config.yaml
num_hidden_layers: 9
hidden_size: 512
num_attention_heads: 6
num_key_value_heads: 6
head_dim: 64
intermediate_size: 2048
vocab_size: 50257
hidden_act: "tanh_gelu"
norm: "layernorm"
norm_place: "pre"
norm_eps: 1e-05
positions: "learned"
qk_norm: false
attn_scale: 0.125
bias: "all"
tie_word_embeddings: true
parallel_block: false
init: "uniform"
init_std_qkv: 0.0232
init_std_o: 0.00632
init_std_up: 0.0232
init_std_down: 0.00274
optimizer: "muon_variant"
learning_rate: 0.0117
lr_mult_o: 1.15
lr_mult_up: 1.23
lr_mult_down: 2.0
beta1: 0.9
lr_head: 0.00531
max_grad_norm: 1.0
warmup_steps: 200
schedule: "cos"
final_lr_fraction: 0.0
batch_tokens: [65536, 131072, 196608]
max_seq_len: 2048
doc_mask: true
train_tokens: 1271000000
max_steps: 10729
dataset: "wikipedia_en"
MLP neurons of a small language model. Each row is named by its layer, matrix (up: input weights) and neuron, and shows model dimensions 357-484. Each number is 128 + 32 x the weight over its row's rms, rounded and kept within 0 to 255. Numbers have three digits each.
After each neuron's rows is what it responds to, as a language model described it from the Wikipedia text at the highest values.

L4.up1707:092166173138157054118130128069133091170099148124117138086173161106122129089124110136137095120110091129161088147065086149171141126131106113144113129199099084130120197136073144115162131121154190163129100130180173082122114134113110135180083162151137127161123152203095133107127123055158125115094176202050099152088084054091130150111151104177131141133115121146194157197173108165153133107150
Description: Mid-name place and team tokens. Tokens inside multi-word or multi-piece proper names, mostly places and sports clubs in results tables (E-ibar, Villarreal, Papua New), plus the word piece "al" (Thessalian, premenopausal).

L2.up1810:139148152100153168098094154121155135159103162206140121118084057150133124175094138145169087106102186111153130203184080137121124089131123161107119175083170087096151127110159089167104131126123112059149134102156173186105114152072141094172107172088153141161089120150192153172160155157104172146086117108098183231107166102195097122129132131071132093139081133208156122108125141133111060118117
Description: Capital-letter name onsets. Word-initial capital pieces, often one letter, opening a proper name at line or paragraph start, e.g. N(icolae), T(ank's), Vit(thal); also letters inside acronyms like ADO, S.L.

L3.up868:124127083126172108145200132106104157096131137163148179121089157122156163149097108113114125127061139148115092129121091148029103155157145093118134149163135139127108159110109128110175131132065114122129106135109098210165124065077146156172103067087136075108088154088104113105098088092128132139140173113132182196107126112096106202140123100143109114112145178174105154164156132153135122156131
Description: Football club names and sports tables. Second words of football club names (United, Town, Athletic, Rangers, Wednesday) plus cell separators and section words (Club, International, Group B) in sports-stats tables and headings.

L3.up330:124144115094095169180114148160176106156121124147147128158145152114082140116128059084120133071170108155099178087122237142134105046119131150074147132173059154144074135128153170133104123151106126121079190132143158154094132126165124158156132126100091136105100116144118150092206122127128150135084126160108168107143093135099133162133190098084126135105130122107139108166127108125105154132134
Description: Pairs and table labels. Mostly words announcing two or more items (both, either, each, between, couple), plus the first words of Wikipedia table row or header labels such as Race, precipitation and Census.

L2.up1515:140127164088124124121181115138079125163134122089154135076162067120184086084110146168161093125144164170119072156135152144087122184101105124136155121167100075176120175146113122138146097061000097086130163116099119089107175179166119148079078084142129118216133152087116171099101133151125150149142080126145117108126099069129102130137111125145206078141178099121176133149119141141041132113123
Description: Alternative/additional-reference words. Words that point to a further or different member of a set, such as fellow, other, another, also, former, remaining, else.

L3.up609:123184092091136062132150141083124161127134122056084142167188193138164153115115105118150130131106160124109078127161188139172169120143137104140156121132077176144169161139105072147189159169130131130129126127178150092078135153142124030138151091055088091143039113080076062125096159165154134155110116118052139125135140116094100160140161173123176141163147160147214129122120102091154181188134
Description: Coordinators joining paired items. Connectors between two paired items, mostly and, or, vs, than, and pipe separators in table headers and section titles, e.g. "Qualification or relegation", "Awards and honors", "Pld | W".

L2.up407:146111153169129074089126091152153047134112177087159146158111173141128086142107096176163170171157119129180130120120067092074089142143138113096147121135158162078141114227104183173141127166116119160164119151173185124131113123095102114175132120165104172118120160160134115109118080080166038064128083124117142137115140130133166142163088112118123116134140097169088098153131144108132144144136
Description: Phrase-closing tokens. Closing parentheses ending credits or score notes, e.g. composer names and (pen.), plus head nouns completing phrases in chemistry, tables and lists, such as reaction, Finland, design.

L4.up392:134133131150156131138155133148099091120186146107170199140198131122139143140121088175112126145116149117097173127141130096130153147115159131145113110106140143142099079054103133125165110109132158123133152104164145178113127135141128117122096069085145120187082151103105086124100123103149133082053152176127158119126098118139127206147123096137151090124141126083080103121181124141138127105114
Description: Statistics continuation tokens. Tokens right after a number or stat in sports, census and table text, such as goals, wins, were, and line breaks ending table header rows.

L3.up713:098139093132127133184140146151090142047104212067058126119129134124154120116156082081155165094160149150135178128110147151127137147135137170133083098097133102161199082164122095123160176172176112145116123112140108029101087145133148096083175108166115125161111120148150162042163087126115098161144139098081144136153117126149090112157082103156128129148091142103125136122128065125116143131188
Description: Comma-following conjunctions. Fires on " and" (sometimes as, with, or) right after a comma, joining clauses or ending lists, as in ", and the median income"; also on first-column table headers such as Year, Title, Years.

L2.up1886:110144122135173160109150154109149133165109107114119110093176176176146141106128123052123098157124181096126095122145127164158161069160162102177155077171124131108133073149167088136145132171149116099153152176140114123132106145126083129151125123076172103141181140080126185119053130124135117129080174116054145152109128120095060173143117108142105111085123116146147143144081121155170121088128
Description: Coordinating conjunction "and". The word "and" (also while, but, &, or) joining phrases or clauses, e.g. "two-and-a-half", "1980 and 1981"; also "and" inside names like Garand.

L3.up1845:109095101121183117113119155125176105076131158143074137104146184161127100140121069104102070138093153156152142197140139126142195164153120140132121123096132179150129124173171106090116068152098104098172113173116160156125115140189100102168148114180146092108109170109171180135095172149174093115132107149139152133189190106130120185169106131155158120102185142118143084133118111089104079179095
Description: Word after numbers. The first word after a number, date or closing parenthesis in Wikipedia stats, tables and bio leads: "(1899–1972) was", "34 appearances", "7–5 record".

L3.up1026:214110110154067103143169070160108125180141144103114088106089126095062170167077180115130127142146159139093062135106110066114181095144079147145193096139074157131163164152081109129124169163103114158126139054138103133093118141129165122125137143117130106133143159138119111073112135047166141139120173187161068138168134113159186119101099085130096121160166133160151130131103104193090069171145
Description: Heading closing markers. Closing equals-sign runs (==, ===, ====) ending wiki section headings, such as ==Early life==, ===Singles===, == Geography ==.

L4.up981:068152174096167106153178089132135117097139124139135137126133151085151118154131070167152101085159137168170152086105067162138120090122154108064175145163118140189169130172110198170130112255164184154194143101090094155055184116113144107108132073146145133175096135115122109086137108116129126176117124091132162089150050146133130198132137152104120137135214112111096143176158152106127080113095
Description: Poverty line completions. Mainly "line" after "below the poverty" in census statistics, plus "next in line"; weaker hits are scattered predictable words in stock phrases, like "living alone who", "Democratic nominee", "US$".

L2.up473:149117141128117140120144132111100097096157188117189101133075094136119125146093137121147098155130169154097086176173136161050169144124104095147147166169099112120190076091118169174081146132185141049141118107131163135127125142130120139103125164156126138065064133123154167131095130169128170157106198094095162078140219105194132146179143132137082084137100112094096202115079111131179119166110
Description: Word-initial fragments. First piece of a word split into subwords, often a letter or consonant cluster opening a name or rare noun: pl(ank), Gl(entoran), j(acarandas).

L3.up1114:124151092110156167096075147096115138186142146086122182105088192138145179131135090071145079080122166101157176060085153096038189165098141137173111134110112064117054195133106150105138192142104166112050073120183146079105135118103179139175106127172138084139148124196090141123139069084201167126152096187113153159106128061115090156079137139073127119093110118155115193140142159104103138133083
Description: Month names in dates. Month names inside dates, usually after a day number or "in" and before a year, e.g. 13 February 2016, in September 2025, 22 January, most often in sports results.

L4.up970:160107112109157110188141175150097173165090165099177133160158136135119124136138091131108130089166117142119068103151103110166095102116136148099117114127123119155133121115149107157187108113117095121126121166115142155142111158109115085146135186164103086154068114136111175161104125125126118099154117095172127104110100111135161072135101121089063127131156134099098255179111181118085062108142
Description: Name-start letter pieces. Opening capital letter or short fragment of a split proper noun or acronym, such as K(emsley), Z(agreb), Fil(iki), Do(D), often after "(". Sometimes also fires on adverbs or determiners like "so" and "that".

L3.up375:103158147138131175153088147131118138115173154139147054163153135128174060147126096151146113141108114125217124116084160139133076121177174160089109147157127131123130177136141159130144145117161133124108071140107159153097137213078146153079182127155111156103038175138137126128109102156174130114135158104068128141104143103109109161101064137111138103121157155135133072113137094186142123120154
Description: Country names in listings. Country names or IOC/country codes, often inside tables, lists, or parentheses, such as Poland, USA, RUS, and the States of United States.

L2.up191:105141129075130140166136086185150122098109074154122101106166093126118104138103129096109143173149159133135156143089118110065140075152136146136160124133163143212136131130104120148195067144151130132148133150103129135153062168139143080147148045195102180123088160113161117123128130120126169170097101114117177107156147083130120100171092196107097089105162055127120165142120112089222157178102
Description: Table cell words. Words inside pipe-delimited Wikipedia tables and lists, often the second word of a cell, such as "affirmed", "in" in "4 ft 11 in", and "first round"; weaker hits on scattered mid-sentence prose words.

L3.up1866:079156104156164066085160145066152120107072131091154139152135177134081131097130129045114107156173131126163123156146146115145119162146102122099134094142095115073104112118097114060193137109043087140140131157187132140147145150204149156121114090042172125103118088143071136071134099160136118134113074188161131094107122106123154102168094023159143159108138107113149135145121128150105053090081
Description: Coordination continuation tokens. Fires on the second part of a coordination, mostly "and" between paired items, or words right after it like other, also, occasionally, subsequently, plus hyphenated chemical or numeric name pieces.

L4.up1969:101141122166100154212119123172094104180149077077141080186149161098141124144124141132090138113146166119128201148146149182112121121145172170096149103115139155106055087166156169160137137175115097143119154120149117165154098072102119172150147144149106173173175117179109084147147105128098094122143110117122178101099081137128072153180088102080077129146163090161188163140109091117164136106139
Description: Dates and word fragments. Month names, year digits and time words like later or years in dates ("In April 2021", "6 March 2001"), plus mid-word fragments in titles and tables ("Acc-ust-omed", "Rep-rise").

L2.up254:098147102127154136170122117177168110093133104071195111159159054156168151104147127120150055192115091163136181186137128136112074104179111122161130092142203115130113108098209161101114118133162137147130176086155159105186118088141053107150094100074150162130144130109084122146078166156109103119137111123127159106094152084164150149125106072125129124086132109115110128110121091072149152125163
Description: Numeric statistics and tables. Tokens right after figures in census prose and data tables: group words like living, those, adults; closing brackets and row-ending line breaks.

L4.up274:134139161115127144074073180091118099104171122130191115188180115080134155109093115111125176140138103139130130183115152121128117154178116180097187151132127113082166115099128126157125086157147170093184154145195058111035156143179101100149129109079115163094114106090118119156172123125098091081116131082162096141159142098144131122125091077184103053164092126136083081128108139170126123119173
Description: Comma-joined conjunction. Mostly "and" right after a comma or semicolon, joining clauses or list items in prose; also table separators (|, /) and "son of".

L2.up1905:156106068166060119167131078166123161195185116133131053082111103122115214141101161127125079114144131095107123096095128097104127114106139143151156124135126125174116190136097100095119183176117154133139131127084154136071149135130126132108089182082106123137170125124079056110123069114094133197066147185166134157137079132194198122125132072141117153151126132132184162133076099167122110169167
Description: Wiki section-heading markers. Fires on the == and === markup around Wikipedia section headings, both opening after a blank line and closing after titles like History or Career.

L4.up1759:155141084050145139091077055088079078150073103130056095119174096099129224133162104119103113114138132084149121145189121111134147091157197177161095083076088125096127139128073090120155126135112158144146175065103086141175152164119090156123103167080148139135130087135124128075166142079139124161065131051049148118148138117180134133120087082100129160141135148128160139132091117106105124128141
Description: Table first-cell separators. Pipe separators closing the first cell of wiki table rows, as in Census |, Turnout |, Month |, plus occasional list dashes and colons.

L3.up960:121107181143095084154123142147117047178129175082116084152067131150133129093164163097113175155073104135151135078114132116164130065116129089174125116113110147108126109152134126123129125152169143147094078114169155104080093138161121119149111107116134182123113102093105172075094109158132070132138094076180131056171118084130105166184108205091114158129108147075152104130137100130109097123120
Description: Table first-column separator. The pipe after a table row's first cell in wiki tables (a rank, year, date, season or row label), e.g. "| 1978–79 |", "| Pos |".

L4.up1544:039166159066105125145086128082129102146096140082070152136107186038064165110104127148086096195132119131177123155115127148041111130107100088114145111123153109101120149148084098178164184128148132146153122119154144080161152148142061101145114061080163148186129174152106138159066165172150092078130125183142082098092103126178139135138082105149125143147137126162132115109123099102140198139124
Description: Unit after number. Word or unit that closes a short label after a number in tables, infoboxes and parentheses, such as sq mi, KOs, Year.

L4.up339:208120135127089063125128131201123144176178129128109141083114105174176211098155128154163145096045096138131070115134157100129075103141189110092147124184129087145120168089137138131195102117148129190139122116084078170150088097115203118149132133119113062174149112208113153106156114092146146114122093082135181086144189133134130152149092102079132110142142112179124134143165166168068127114100
Description: Heading and cell closers. Closing markup after a section title or table-cell value, such as the closing == of ==History==, the | after 1910 in census rows, or the line break after an infobox heading like Population.

L3.up726:138113119151131091132162134117095125096078144106102135131144095107113164141148138123088125143104173139147120167098177189092113090135116097155121115145162155179086151121077128077171045074137195061105114130085103145109122099093152112115090130140054101074051089060109141142147121101126075164099130164122153140181175108173132160130130122197108123104169128144183100113125129147118144174161
Description: Sports statistics table cells. Separators and numbers in flattened statistics tables (pipes, semicolons, cell values), plus season/appearance words in sports career prose like "2019–20 season".

L2.up486:142162157145119142143123121183102116124166090143090142144137124198104082122109124128143074119097124140101139112109139108138120145148162158105174157119122119078154087102177138165157083073152146141129175039083114128115150090118082205131141122139148135156120142131136143117156085132123119106106131156097085188119128136136088122128156134095116129096172108111107142046102136150132191109171
Description: Wikipedia table row starts. Opening pipe of markdown table rows in election, census and sports tables, plus header words like Pop, Race, primary.

L4.up515:128162087142142120076095121161131068121126129142137121144030159133140123138155076108168111068157165102115180117106222109140118146156112115114156135100143099131177155094082157119181113111100115134084150102131105115144147084081136108153078168104162104144155115094105077125182084134096146160112115180164093113097124191113170116145113161121119097099175180182131146160135134139155111118101
Description: Contrast and ordinal words. Second members of pairs or series, such as not or less after "if/or", ordinals like third or second, and -ing endings in verb lists.

L4.up1023:103118105115155092131113097074132143132130175162123124157166118111069074111140127110156108106126194132178084135113080109133105113112152085156169160147079106108136080146082169129129120104109143140150105150065091114116060153154098199106139144169155148095101184160142171092151123105119072135106145147071134155119160138079155137156111058126131151171108193118109126167128082177201122123117
Description: Country cells in tables. Country names, country codes and closing parentheses in pipe-delimited sports and results tables, e.g. Beijing, China; (GBR); Bulgaria; also some prose words like closely, up.

L4.up530:118124088014100116116147154153159144132139106112166171176151070159203148153046134109115120110075110207159162128151112121085093111192102093093132209125125149133099103110118134079100081189021085113145161198110168089128156174074089121169159094121098124123155134158147156136143150105142136113068122125152145151163178095130124079072127072080119108148131161109150144151157099151136154103145
Description: Acronyms, headings, conjunctions. Fires on middle or final letters inside uppercase acronyms (PT-I, CRA-N, BC-C) and on words in wiki section headings (International career, Awards), plus mid-sentence "and"/"or".

L2.up58:135090155104100108157110111131120091143132137156121122117080087152165152105108153153103195173030069089156155170099167126138177184093128099166158153065100108120157144148147113124109192179137104139166095153006107103090120129107095101096050087092125132176178142140164143099153124128123141147122087125101104120081081132153165188132076113107097104134163078167104153113139159084048203163119
Description: Table column separators. The pipe after a row's first cell in wiki tables and succession boxes (1 |, Genus |, "Preceded by X |"), plus occasional "late" meaning time or deceased.

L2.up362:139119149126135143180165108105175166147190094163084112157111120130090106111044106098149147104128156087127132148111091112090173175129164086152159172171134091132183091101092148117146147146070129185147107085184077114127115094122092156123155171056093131135177143165116179035136105153166128176110111165135121156122101127163098102135158156083178088149106089181213132152110124127115176055114
Description: Time-unit nouns. Nouns naming time units or calendar periods, such as years, year, time, minutes, and month names like April or July, usually after a number, "the" or "same".

L3.up1448:101172088144129123083126148207079154141106133145111170167109128085201094123096143126096183122066121077094164110139131096092178154120152129157127095121157145174094122136100122145100092137068160141146128132145155150134060111107087055143165114122077133148156163137111117116100127112101101133122130169133086106140121133086160152144133250142155155150139114138104102125125079081133177155105
Description: Phrase-initial token after delimiter. First token of a new phrase or table cell right after a comma, pipe, colon or parenthesis, mostly articles like a, the, an.

L2.up880:108139137136108143131167165098124127085116087173157107124160110184138157153180093144082158102129126118061142121122122140152100155224161145104164112140121083149094193184063182140079109088116178083105159082113136045157119093142100152202117145081104117115136134149119166068105149096128110155141155121089105099083186175125122097139091085134125124127109097111125132102109124152100169099138
Description: Mid-word "-al/-ol/-il" pieces. Word-piece fragments of a vowel plus l inside rare names, taxa and technical terms, e.g. Neom-phal-ius, k-cal, Squ-al-odon, Er-rol, Jol-ien.